MLP neurons of a small language model. Each row is named by its layer, matrix (down: output weights) and neuron, and shows model dimensions 0-127. Each number is 500 + 25 x the weight over its row's rms, rounded and kept within 0 to 999. Numbers have three digits each. A neuron's up and down rows have the sign that makes its largest values positive.
Before each neuron's rows, "fires before" lists the tokens most often just after its 100 highest values on Wikipedia text that the model never trained on.

fires before: ",", ".", " and", " |", " in"
L7.down550:507501541458475514464505498493495500503545493549503524507476508516486514482506548482521475508499501485441484473530478525492501530470520468531495477501497520459491507461457467513495472461501507460527504504487518468521513500500452529488480496472518464499493481465452554526516531472495478507497448477492508498519505501507513507478515527499529495498489538504506433535500504494510480511476

fires before: "p", "i", "e", "er", "en", "b"
L2.down385:497513470473472517470525491489487478471521509523505550506514472493499445509486507483495470514500452517510519493484481511527508484506528519468493516479516517495502489490502492530498498518493492502494528537476498491494493460502519485549548567533455449503490504490521522458519474531511467479516513565486556550480456558490506482470474520496550541502501501493515482512519530514480479463504

fires before: "p", "ly", "e", "ac", "d", "g"
L7.down195:480444477491514470498493534568492471506539499502538505495501526500491530487462475500472530486436516450494506446503499514511487520507504487509568482510505521461515562527513502473519491489488495505475514494533532503512539523480511531503457515480499525495529465496532506484501544519454475470491476491500500455490470534522537455509472452538475497505563460487485487478484493514468509520501

fires before: " the", " a", " in", " w", " th"
L7.down701:457456514546493511496504509505479510485533538458503512498504496529469519483514487496499478454533452531478540538492496500489543479493504435457498527506473469509491495526532487459544505510486521508576520501474475501471493539466487502509470489484500528539493486495484478471481483468531508518470514511498523481511506503529536543510465502499497484526529498500491504509541511491479468518497

fires before: "|---|---", "ed", "e"
L7.down116:455482463515515488476535528523509533512518496506497532478483559483520491469517503519501516489512493468493527487488489508500541519502460521459488476522522497473461480459508506470524465518419508525529528552538512529508514529533506555500495513476499492506483465472508459502522518488502529478447512528480540509449536484500544528464481498489472512454501536526485513498497509504472515490499

fires before: "ed", "s", "d", " to", " of", "ing"
L4.down542:485485483489460493464533496512516543505474540494546520467456477493531518471541472528519515467475520566497504525504500506495538499447514503490513511497506496494524513505493514458519471542482518525476533466500526468533500512480541468526489518490535508480484502520507503491539517504510516506538486538521486526477534497497486488438493550459490517526480458514509505505507549519482497504528

fires before: "f", "le", "l", "or", "os", "ic"
L4.down69:534495482569528525537519511463517544490493502510564499516497499501506500517482512482480491496498497473502522483516499472498490484503429447528578492504496446490504478515474518407490464498491487530499536524496501518494455514536488465490484493506489515507476468493543483485494521534475488464517499463495531507510526492517494495489502507503517502536495509513483510505480491541460528518552

fires before: "\n", " A", " The", " T", " S", " H"
L4.down635:507501529480528490462527454453500462497531523488493490501486548511519482500557573475524475492558478498486505524478463493539466470483495476524481478453514458472500491469472499530493507483454486495511554478491499474494468495489489495526475493508501495495542471498460470504535470511473515454501521516477488489488474527500463493505511480467500514499498482509471486455495502492514463502476

fires before: "r", "in", "e", "le", "ri", "ain"
L2.down691:481480491499476523492508501492511495496511454460521518515529439481505472519476503517512503511523500488509500503527509489519516518505532507473486522548497550471547489453542518510509447486491503525518558488509533513514479489448512466519457506532536496530523467513489512487505515504546506500473469526510506475509514522524521493515520480487481513470484485525486537503525487482522497520488

fires before: "em", "s", "ion", "ial", "i", "ing"
L2.down264:510540499511526498468488503476521509513531517552525542497534538501476507503498502522478514521447505479463497500472497501486463465527488471443488510512517516482460529485505491509494480510509500450475528466481489480481486526537473537520503452496515480505486466547501519476496500520494481502446467528523510499555475498492481491468438510520486506525508522478503533465480472477542503512487

fires before: "ard", "e", "ort", "ch", "ly", "l"
L7.down458:516565512513525510525478515457483490502472489418539521478490467537508535523532505504519462491471478486475496526476553481505519525539506517499491469481496500488506507487510500506491510527517492513487498484509490532457512502463545491560479506529471439554494537490512472429543492520533481481493477515554528507533542497498508476533523531493501497476525512508493494468501512487538506538530

fires before: "ed", "u", "e", "ing", " n", "es"
L2.down265:483541444486512478444496497478526481538531475484501484428481529498505511510491502539491468475500482547525571486510503468462502527512522522474486535488527492520466510528480504519503495518468518506488497503481521492490503543467517516521464518484521515536497506502535535496508506521461505509481547492515543500520540518503554493480512522486533500457520521466517485516525470541520504500555

fires before: "\n", " The", " I", " H", "5", " In"
L2.down127:478519507532512469451461495514479518479517542525504494497491524477445512473490523426480482448523481471520493519483504540510480481508510487494508525523550490505517495501499531508555511547484519539505496504494521444511493493522467533474470466464475479532510520505509486483527502477504519475498531529509497489487471496539477475531471514434509514505500522489537479493515491474509471448529

fires before: "ed", "l", "le", "s", "ial"
L2.down199:501511509475520526498511496502459506497471508471513498490582532453459456532505506522496484501501453509463466469491506502516494516457485482529501531496540501465484482491456510543499499471499517514480524482495475512466497484511492478472529505498510522528453512457515471483545484488485527497510509442515501454456501538477516493501487474516499489523509502477501467486515494506451489501548

fires before: "\n", " The", " H", " A", " In", " I"
L7.down455:493497523496474524480488472526486508468532476521461485508498508490496493510497521485523510478519469480526497500499526493503497496472519540520436516502526539500490496497492500486498500491489455483539508475521461499482452467504461491526520492516444519532508509501485481510536504486528501501504481535480505506493480493538507469504514498490510551463510491483512470471486534475540465494527

fires before: "k", "on", "z", "h", "b", "m"
L7.down519:488535509512551445485531500462467501475500491514519513513495547514512515496513481447533495499494522534519518489495517514514502495507467524534488489544490480477507510512529500458532476462476482511491518503529530510481486521475482484513436468499504484447521480510571508491542487496519460484482464506507487522520501486505538498485495510511512496504465493467452467516472481509491496509507

fires before: "e", "ul", "es", " |", "er", "st"
L4.down603:549477498501500515525521501498512540498472473514509488486516470528484466503538515514481530475499528506467577439533472478515525538501524489498471502478470487467446491480505481521478508513555505523505484508517524493496510527477513514531503450486507513518519486478468510495478529492455540469476533518426500493499469473512501481488546477487509486470478553477536470468488489506540472458502

fires before: "p", "m", "e", "b"
L7.down361:491502535514531487519503514515500502490479473496492531460487526485502506462503458519530488494497519509495504494490492499505508472498475539498484482491504541511495517489500453489509515479488479506506551527494489512505480558512497504556474517499472490494495505528488477455498492488510499493492502481561498507492496516491510442529522498465512487515481492493484503464491501487528522490507

fires before: "\n", " The", " In", " I", " S", " H"
L7.down289:507461492477492523433497469517507503516496518489495526505487509524513514501520529480531556518515493514477518530466501510506467491545468478504482541548501472489495466459518515531528535509483464497528520493526511501538508485463425489477495489494497530535471493486496504483526474537505493496476569510510500482523479548489489549513502449442493502526490496493518468488473509482511502471480

fires before: " 1", " 4", " ", " the", " a", " 2"
L7.down216:435497494447521497522517545501521456432498536520498555442513501512506499520534511474484515502534487519475500522526523509535508461476483482498476543493507466505495490520521521464465504500497476485509510514524456486473491488483522490517462542522536473484500504504502481500518543506489491520549508479454493452468509500497510539475490501492489491505554455562506452492539505505475470527517

fires before: "e", "s", "b"
L2.down578:492510509510495509496485540521500517524499526470499514453524555495501477502506499480475463508513504451517473467491506493498541562513516485496481507504479496501483537517514479520521510520517492498518486490489480526533500480461520519527512496516530470511487493505519521474456507521506531481474521468518545550535559521510473480545525489526534472499483502486488480490503496496478525479475

fires before: "er", "ent", "i", "e"
L2.down33:540472535460446510467496478474485474514505480486496515465496462508485508521473528509482493497499426501523509472447517502472497532497491508503473484459485474523542508471456484493505543512512549490459448538517495501542461493514475544465519528491488494522499530482529496502429503528487495474480495579475550472540462513517501525488515483526520495548516491500513543514479548501477549485500

fires before: "r", "p", "c", "m", "l", "ac"
L2.down465:474533494502478542504498479490471511487524473482509527492476522532507470477521500498488513484534518468486498500509471529499513551491491470498500475492452439498509521522480499519507541516480482516497476504506488550515485577488523523529498471524550496497473512528499503503500470550474562517478512496525509517512482517465513517509482515444523477476491474528513507529504478464525534510488

fires before: "es", "p", "ed", " |", "b"
L2.down653:539498479522490492552478517509501500488486475473494519463548526487532495487512503517536504545515523476550547532540452490514506479468503517522474508492511515470512504537483531498498469494441509482478509498520521513515516489521489492486486519495488541487541489533485524451478524486483506483507492482470529454473533505496491509482472511511496516546478530432486519448488518533501571512512

fires before: "p", "m", "it", "ag", "f"
L2.down139:544506468500502521491493534529526508476504479518528517507528505489445453507463527517503517496528484545534486525519508480446526577487532434511500492490498473482528489445519489482521532499495497504501511525508515539514507507511526506499477455535510498498545461476480497547515488474500463513529475493543520441486528478471515498506447489482503538541531495483459470466511489507496501491495

fires before: "\n", ",", ".", " |", ";", " is"
L4.down174:501506505505544527504515474504562495519494486535476525510494508483509512515495478502516476478520495504514495509516479503512464478515520543447487482472506521495478468515459492518487525469541474531463525454500453469505482547522459487488539497477489461508481499453540519499413521485512495536507519540548512505502494485551471482490516503538506498526489522530527528462486502464475506497467

fires before: "e", "er", "el", "es", "y", "g"
L2.down689:499498481495488519489495546510542476474508505504523482499497525545495487474530503525490531528485478515521512518496523488516547511484502409508511546497509467538483561523514460491466520518523476491530487522549515499561487537479523536499470501500521533501529529500536523521467504432514540471462535515471497497502507476465556481535515456526478454494462497491527495491495517463558483530522

fires before: "ary", "et", "al", "e", "el", "am"
L2.down285:496518471487513543502480511470526509475538469485498452493481481481536496480544450481483506530508537482498479468508525480494599502485500498535501482504512425489472494531553482517528465522488507521499497519506489455482465512497486485461510534510495483514562493523507500496506493512522502513525519466515501464492491470501483468520522464501501522547535472489472514498490474498486528495506

fires before: "e", "if", " B", " 1", "h", " C"
L2.down662:528485491495498472499489487515550473479482487513470499501461499545524537484552501492502527491517501499502523514511518464524495464473464508524489491478534483512537523512490499507499515476532512508501475488500501530484551520515537520494490480514510479521468517468492500518483517515496489539511485502499530482489501482478514547551468515586461497494528529526502525529488464511541506524467

fires before: "ort", "ro", "os", "l", "ear", "le"
L4.down443:494502546536535523528483482513472502508516521470526508490504461464530508438519458481486507477533517481426452463527511509474507504532540486475502464512517510506494525489527526500529481500536499554498508483552468475478502510505499518486524495494501479518499527525472464515523461490488504522521513472515491505475463477514524484480569486520476501534470465491459522489531474565508514524515

fires before: "es", "ain", "us", "em", "u"
L7.down631:509501539528499533526529523509488495474532502560445457515508518507492514500464506502535481501465489525517525470533502475511479465528463536504508493505500485486499499479529495495519506495485522557484531505487487513544528515487494455507474552478494547502504465460464477533497498533474512469533536484528459521469487495475502519502451454504490468503480503464480473501532479484508476522513

fires before: "\n", "h"
L7.down35:535485468495496516525522499488511508504501502505525523509481502482501474500497524546530545528494506487494471506468519480476470506521521519496464510491464525482467473504522525553495449456522486476488476508496492460527473482534521494491513492490474475522509520455467434478491522473517514498466531452506500530486500550498531486519489513503493544525496450490532560491487486519492462520508

fires before: "r", "ist", "ain", "in", "em"
L2.down207:546481527509472504531562476488535527492510477490462499510476575480490528472505478534506495507516495460542453485539498476477504540517501466539514488476525520494540495492493478529517462524490512502471491519492499493496495503521527492453530522481474486468476473472527484494515477538508516479464510539492452487512470532461446529547475451492521517501485483504504521464510460506487515520533

fires before: "s", "l", "b", "ong", "ter", "-"
L4.down172:501538494513559509481500464482478516435546530555495494474513471560504491508535498477505518522469509505465466515504458484508492498496479462561467512494497520489507480496508484496481517476498498523448497498499518522482510475512479466526500520478499545491480504482459546490486505516491504475531468513503517503475534517469506505477478525506531507463541468503478489539528500555482558495528

fires before: "ed", "s"
L2.down136:462508525488544487511513511548504542512506533455498565489453505496471495519488519509522485519485553502497478480551511520531521454490485511541494474529495522514476505502481494529479481439495513486460475468541529513540532480487447474527506507507544522511539501547478489464506506513514486505522469498486504472478501485505523497487481540469461489468542503472488487498516521472511536491568

fires before: "ld", "s", "ter", "e", "ed", "es"
L4.down135:492495525484534564533501467518515485488496495499494559506518514526513481513480521510507487475545506487472532531498476505501508490477503467512500449455496492469501488500494510523462495473501517501497499477511501480525494508545516526460505488497468502525447493480518531466555448480476479507500506473524532486500488486524527495519530524497497484465495526500549490493465478473484497531530

fires before: ".", ",", "\n", " |", " and", "'s"
L4.down696:511542520498462470479512506478513556539543521484501515498460537516516516542528526517491512546472505533470527505517484477482516495483501501517522507520522508505456510448494522506506492490475531571565490507488500534481497479555570483500524494496527509482506499529492527521488496520529470505449496485494535487527516487485513491508534512480546501452489514438528440545512515462523521481532

fires before: "al", ".", ":", " A", " of"
L2.down257:549474490504480476482498468503528522508492490480519458479537474487576515515502499555482519483493442484483489503506505542479477562465468542508533508566515479502485490580508478479519479497518475481494520492507522506489501484485491489466456520490541485500493495511513510499522550516511488488488494499490462501502493493487489506489527521521470532513462459498478512471545508468478505517515

fires before: "y", " of", "ic", "s", "ed", "n"
L2.down583:525505502472511486485527475486533509489546509507491460471525461495480484511494505501534512478558493493510517510484519504485550478506494506451498584521541512489542505482524508455494475497514460475476556513508501459477501514485496502452476518509502504493485493495484502470503507495542538550504545528492502494486531490496528499488504538477496490502514500509479496487568525525514509520489

fires before: "an", "le", "et", "l", "il", "os"
L4.down120:498519510499500472532494546486497491444512557490467493469519458474478453505480531498491493566521484494483496502445477457495488516505515484491566550467481475474458536510487529451467508482489505465472516489471456488503504469483505527501505478516478474487498507549506563482505515512508489502496522570473475477525499505504468546530516527505473504504499478478494478470446502488494455500527

fires before: "e", "ing", "b", "ed", "en"
L4.down24:474522443504494483455477541595498571491490484520511508527540491486481489489462506521475511456551527516545530518470515545474537490473488536508567508527507509469509504490524511505510509481524525526470526538533487454503512532508487501545497467495513520467532510478481547442489497505482486513482534508490480500498520468471507468520524532500519496484507485484487482496484508488504549538503

fires before: "ry", "y", ",", " of", ":"
L2.down632:513549493472470490444548500523514498497512517531498472497494426551520508506505452520487474507521512487484502489485500484484483483498497490465531502512538489552466481542478482473505481512460477527490495472521535473497476520496515534461504488479465506477518512512447493473523503498522521506483509503521504496471522521501485502479471538505545491540498459517538509531456471517480450490511

fires before: ",", ".", "an", " and", "es", "\n"
L7.down327:523520508496491512525502461491492482496492514477497530535466521483515535470513514509491554485493540471455501503503435456520514531465491493516524486559471522453481509530525464523501483481478514522526488488466530537533459516483438533507513554472487503485472494471439506541486506528494537470482502511548527482527525495516493493481502496487468502462494519454504474535488515463489510454468

fires before: ";", "ed", "ic", " |", "ation", ":"
L2.down450:462532465510509521419494518539518544498491517477504455502484482509479502519449480486474501573512526512476528514489464503474542487502506496535498493484490543482499484497518520483460492486538548486500490516522524522496494500497482463465467479481542506518481458504519534469477537527464509481451496480450473505487471524484526514471489489476471484459559459499472542509516476459513441497518

fires before: "\n", " The"
L2.down650:480484468487527499533480430491543497499558502476476519505487508542496477518503511514484485503493503532528488497539463495493494519486547517468516494489480520479530498455476520536535505494538476488497484471495473529500505488460486482462486479484520504509505468507502493457497497524526481523507509511523513555498488545524488530529436456505489538520480483498533484465472519487524416478482

fires before: "p", "s", "v", " A", "op"
L4.down25:439496478480469525519503525493480481482490515504449520551458479497434473506481489521516538484474540543510460516515512501562540512502537462498467497516474448487483487512480484442524513483466528474508529469501504535506534506487475511538502546513475552511490492464487424503492484451497475501518533490478510511521495499491516467508480508497507536517530502509490536511537497537509492506521

fires before: "he", "or", "e", "ou", "ill", "r"
L2.down681:458554484527495529493474484487489524489490492488474456523505502524493506488527494492485506460521527531483481532535516503496467511453476489496465493549534530456521507511463511550526459523484497520500534534546481482496512478521470459525478491454476486484481477501487517474472532520531530515496522474538492494499534521483543538535500514470525482499506471489497555479491487477465491496529

fires before: "s", "k", "al", "."
L4.down273:510505508487493552493456472505518492521472534546520499527523528514522511466496530450510435507483554511537500494490531477486523464522501481520503528503494476521476492493548486530501475470543500538531464491450470517516527524468519525510505465467508495461480493525520539492492519505493514434513518500495544510505513509507467490515486454430470529518510489467512517444479507502552518467481

fires before: "e", "it", "em", "s", " |"
L2.down556:562543497468499482468512513566483471496550441531512494524490559524530448514523471496506510504473483520500519481485535502512497491485519475478515513508517488518491466494511499507514470475518482533565500529510513462491453502516454488487444516493531490520480491535535477503484508503465475513495500482518494481485523511504501478501459496534484470509497512498504509492478533509472517480528

fires before: "ld", "e", "n", "un", "y", "al"
L4.down131:507488457475538502494520511489502517449500505513443454519519480491515478528469454520498510471537470522506462512573525507499510515468480503473449492494499442549496458516542520506454483500510473511510490508473483491478493504549459518517474547521487485533492501513485553473484475519485531499521463502472500490527542516483496473469490475466531482545487510504484546526493501469501546484507

fires before: "p", "or", "b", "er", "oc", "ak"
L2.down8:502479460495477560497512524496499485549526492522503503528457496518466479486526527528449539496486512495491523524524533492540525468486475486459484522503480494476496533483497484502515485494492519527489499506528511497547483556490510494474471503511525473479525493506479468437500532523504488480496504535504549476472496507483508483545483498524466549498496472457502496511482523491483532518506

fires before: "b", "end", "ed", "p", "es", "e"
L2.down619:531449498507497513500521497556471532531451535462511477520491494466502513478496537543526485463493483495506510483500474489489529544488524488526499531493509500493480496443526484469479499542527522540491539507513495514444515476498448495535496493530466485525515537518526486487481490482490493498452527508496468522513549527539488525535531523503528508483500501506510546488524488484467491505518

fires before: "8", "1", "0", ".", "3", ")"
L2.down388:494555485485426483526501549536518515520545467526491582484472472471480506518520467490474506545511490512513495525505540529452486520509514482480510502454477488493498495477501515521494492517459506468472509475499465505539481530490503540539478489522460523526503498506482486499504496514495507483501473445490513470518522497474464538479523473479457457491454508520458440493483493493492490481529

fires before: "an", "le", "et", "os", "il"
L2.down442:523532510524523502524479526553517528462512548502495514490505495474491491477518552479480498566488480498474424538494509484486502478524510542504474521505541467461476523495477547481530522505487468471501525511510473463481462514488522475504510490502482514561507494527482491551488479536488510503495527466504491488522517536517444515415522513501536517535443513506479517540504515490512521507500

fires before: "f", "l", "c", "p", "v"
L7.down122:501480497525501509507527519502497553499502436458532473481509542511461506507519521518475497487519523467491478451500503477538527497515477512519501485526523473490532533486486501490481466530493515497500482504463454489494461507476557475469489503525538481478477489480495477525470440525454540493491476491518487541539507488470495510517555522485514494503507519492493471521534508513494464523525

fires before: "l", "ar", "am", "v", "k", "le"
L2.down646:510502468516483481460488465466504536510494512455519544530497520474495495501511518541530543524463494502509482517525526487509548470465483474525516511472485523478463494507482523526493527498477505508522468502511498514512490523504519478516526516509499500482474500513511493504493521521498496488505500533544463498554544517486542518536512507467556490508543505546533512472553515510503484475509

fires before: "m", "p", "ed", "ic", "b"
L7.down273:503437449509541495527513508576498514501476526521517499519486513529481492500527515557496492524503435483496465483538536458509500518536508512541558488464548540498528503476501475472537519504480566552479487503452517488462487528529445498499536500511519485525486493486506524485497521468447494536488490477522492498505493525514510531513475489485501538506515511469494493438527551511483528525504

fires before: "v", "d", " Y", "s", "m", "ul"
L2.down445:518499463537467515504505502525504519579495541492463539462496529496510486523487484509552523503460495494527477468486511516483496471527505529522512524508541516470491503458526485484536477508505429541494533470462491496536486514471518520542503522502532449501486504503519527480472485485519474536470496531510504524494507511462519517465532480508517509484525509504542504467501484446468503476488

fires before: "n", "k", "g", "y", "f"
L2.down370:515473478495467510503497472482479464489470508501487460526469479482527482497508523443514477538539516583469502519533517519515511479484499537487529553499515526477484452498471474464484532517520494497530502466538516503474497516512483454464511489517445491471483470521485514502488499483499479553510506548519511519504515505487517521511499529476532516472508519454485533498523506487482500545476

fires before: "ar", "p", "il", "v", "le", "f"
L7.down225:512498511469485531438511486499502522515516511426519487516481497495477491481526474491509503504435518509523489500530459552540568487519470494521438521480481497538488519498502520504468489523499488511477526478484527513494497464502526481472497569514489463530484514518516464497507486486494504519524485555537483495518527541506500519525524505529500533504523507493459499474481517529487501536455

fires before: "o", "l", "ro", "r", "e", "re"
L2.down234:483523526510472528490501467473467505540525479468513497524541507518458476506553514480503482484553493546477540512494477489452501473522516534469473500557488506539507497530512474512519483488480475506507486467526526537429536495480488518520551531461504527483483506495495511540515474489531538518508486481486524486551515482452514478518515509497521484516533453520490488482507537533467483501522

fires before: "ac", "m", "g", "p", "l", "t"
L7.down493:527479448512520507514483513509476528510492463515459545507484495548488492462495510543516489492506503450542505485516508555501501524526502464474516509475457474517494480550517476518450533517485527486515547481490500488473523508482468477557451495463502544512494485504548506497496526495504456506504486479489492467507497459514542483496501498502472547460559488513486514485484454506521483485489

fires before: "b", "on", "ber", "th", "et"
L7.down643:468506487467489477512522480466505479459504482501507491479483523492493429532483550483494490488445584529508507506485489489524525464481516545507497464533508451539481501495476533468475458489513512509510503522483524535503503493499501495524499524510479523473532463526519545520548463542441482507454513467455473510508533480522490495497511499503547460496495502483545494482498490553506530471498

fires before: "ed", "er", " be", "ing", "s", "ers"
L4.down127:479526492467526536508471494525518532500492511487522477475528540522478513486494503524492501487523531518512513502510483467496531521485492495482518462562501470506510508476491487475481506486536458475503471506471522458527437477472523504477487487570485518511495525486494498501498451471529502526508520511524486523491552519560492510504502524519477500515505508469528442458489483511497483494516

fires before: "et", "p", "h", "c", "am", "y"
L7.down102:558477460486541496518513498443473517552468490512488481538453508523483490466497482482529495510554488515512508504516548500515485508495452523478461524513471464488535480452495514503490472525529500505542472519520474486531550490541497546466467513497503470506512483510542446485550499523542510477501520531520541493529491513529503475507524526504513499492511483513546520537539487522478495512467

fires before: "p", "c", "f", "m", "l", "ac"
L2.down467:511462496504595507514473516458508537503525506516512487475481515537490484495473455515537540519506480464504472475474514478497471518469488533499533450462474535518469536508471494494532496552529526521513491519490487510454500536537468491506462477518526475505498502522502474491506534481475496508518520501537545511530492540504521471492464484489486507520544533496525527461453486477523504501478

fires before: "er", "or", "in", "l", "r", "ect"
L4.down318:494466521487510491494534493493522491497500517522492463480507454504494507510508473473487446474522500494486489500499509498507506505544480540467551480504546485433470522450527528453503496480510477525519508566515562523485491512467519474488468457518489528522514456489520537492479475501516491491501523500477505474478514547511482500493460510519488529552515461513464505525507503505515438524547

fires before: "m", "b", "on", "p", "ac"
L7.down634:500533431521500532490492531488510482494515548505481482479508489509474478518526520486468548493454463521481459505502498508539529492491503531468473532489481476491492506461476507472484511504493547538504518521490529537522542477494520507502542447479483484476506496468491489488504527487494526539529476492520509531536474562478500479496461499478540491518518500480513476497509502494508524507478

fires before: "d", "m", "e", "t"
L4.down108:530507522517491526506506540414503483516467463494511510505485499502510470490464483517506511492532488484509485471472511469513498517518504522535509467492481466504505503480530457511528531443504471488502519473483479465510495537501474497551540481477480465539470484500508530520482516444513504486489480520495510473509469429557521476520484519479506485491488511466482495508499505494470523517538

fires before: "e", "r", "ak", "er", "ran", "w"
L2.down610:498473518505532533452499535505519476502498516542511498517527474492492487520507486437501500525498485499497471483493489526474519534467529455463482481479513508495543522469516536545508501492516509472531485470503520576467485503459533494513494497514468536518508516545499487485500508485515523495504513473484440498499483469481460492534476552488501517544460472515494522518502475518495482545508

fires before: "an", "en", "in", "p", "ic"
L2.down435:492481530500506543536484476505538499466518467516471500490451504456534484475511525444497482507496463525520499483507516514516490505469510493509497495523530541509506525486516501476500511511522489486499481487467510522462543495512492515515491504555522442507466495500493527486521517493528488482478456544464493487509529472472546522526474496516498504525511490460487516544518532521500520500502

fires before: "e", "es", "s", " 1", "ul", "."
L4.down341:478466547484484497474504519520567504471485483519513516451507532467502488514502522523511460488525506483507539506484466446526471543484478508494500554464540507549514527496475525510482509486486486496511464480497488525495500523521529504473467482525495489461495505519482508485511517535484516500494520472475521533513509494491521523511482501535518475505530503431497509519501474505561499465482

fires before: "t", "0", " 1", "3", "m", "5"
L4.down312:501558515486481506503476528509552502478503495450501536515526483457515490460498457517528512512543545487534502515506488506494467524513480495477482548464488513468532487488468479491520550553511513508482540488526482518487512507478470523537507498514492524501513505511490558508532513496496510527493528505476547487518520497462530528508532484556478468492504493500481567494493502505518476507506

fires before: "s", "y", "al", " of", "ing"
L7.down4:522558508466488465461547535454482478476470466523521514480511434493526509542518484525458473461503514531531470478477522495495508467493485488516517488518497504494507500541468494484461456489482490520512536480479481496449472491487493491486529504518467505538499488543515521498473528478523493471498503531495467511505511483505505473510542503498502549500447446500505507499513526494518493508500

fires before: "d", "m", "n", "s", "v"
L2.down260:512485481505529492492496480503487472479442458566492510510488496495486476490481494573496543491511478540486554473566502496546523478510450492526478509496474496525523497527460480496506461493499493527513511454490484535510523522490484527497464497487505490525488507476510467502493519470516546492506506535529484505477499453470509502492534469487509509492470482494522563458525540460509441477515

fires before: "an", "et", "er", "o", "a", "ed"
L2.down478:526520474521513500481468492490517502466520491540514495476481521478476507473577505514521481529482525519454491512509523455467472505507518516509525483487531496490498510553500488500508495486495465498496524513500557498501467499464502516545482489514472524503522475467478500528479494546490468497562510533524517479475478493491439543510514511490487467519500482456516524490493457464530502477503

fires before: "he", "t", "d", "ed", "st"
L7.down702:489485487561482464512530589484505496499493483524517470523485520464516503484489541444518491518467488498528509503496515468538519523513505517479523478503467517475503523530511516466513470477514502508502496536473486476515504520507491523513501492481482475464455518479502503485481484515522531517499510464527484512474510470480531472485526535512491496492552477448519522529474549519456548509489

fires before: "e", "ion", "at", "et", "s"
L4.down381:503509518501491510470497482518487537486500468541471467500497468477496518473507509494506452532463512488510523511480484544496543514483445471506490548503468458491490459459497473460473516501528485468537514497488527528457486522518496491466497485503491481507485509516493499507474474515493538511453451486548499473515515507532476471538489524516518476526535537502466495475468530502486513500530

fires before: "e", "a", "f", "ent", "ed", "er"
L4.down598:526476468455482477513493535513515514485536500543481480517497485514481483502471502490459490484512464493506502501475491506557512500511527505480534458467502494480503502498514493516500479529461533499506517480518453491467538516539504538521487484531505471500527483527470514507506524505507525512459519515499508471488467487528540494454515512461523537455463474480465533567513483477485469487491

fires before: "ort", "r", "ub", "l", "ar", "or"
L2.down50:505452468509487487502533483483497520474553497494546502492461462538466454489506495556504527489532521474494485505483494521444502489520551475437486508505520456512487530518522513508482467530462484499530487495475486490495498506451497454525513484495456504509513529524575472521512503531471509509499490529487510475553473526499541494490514523484552488477516503472494480508498474538492536485482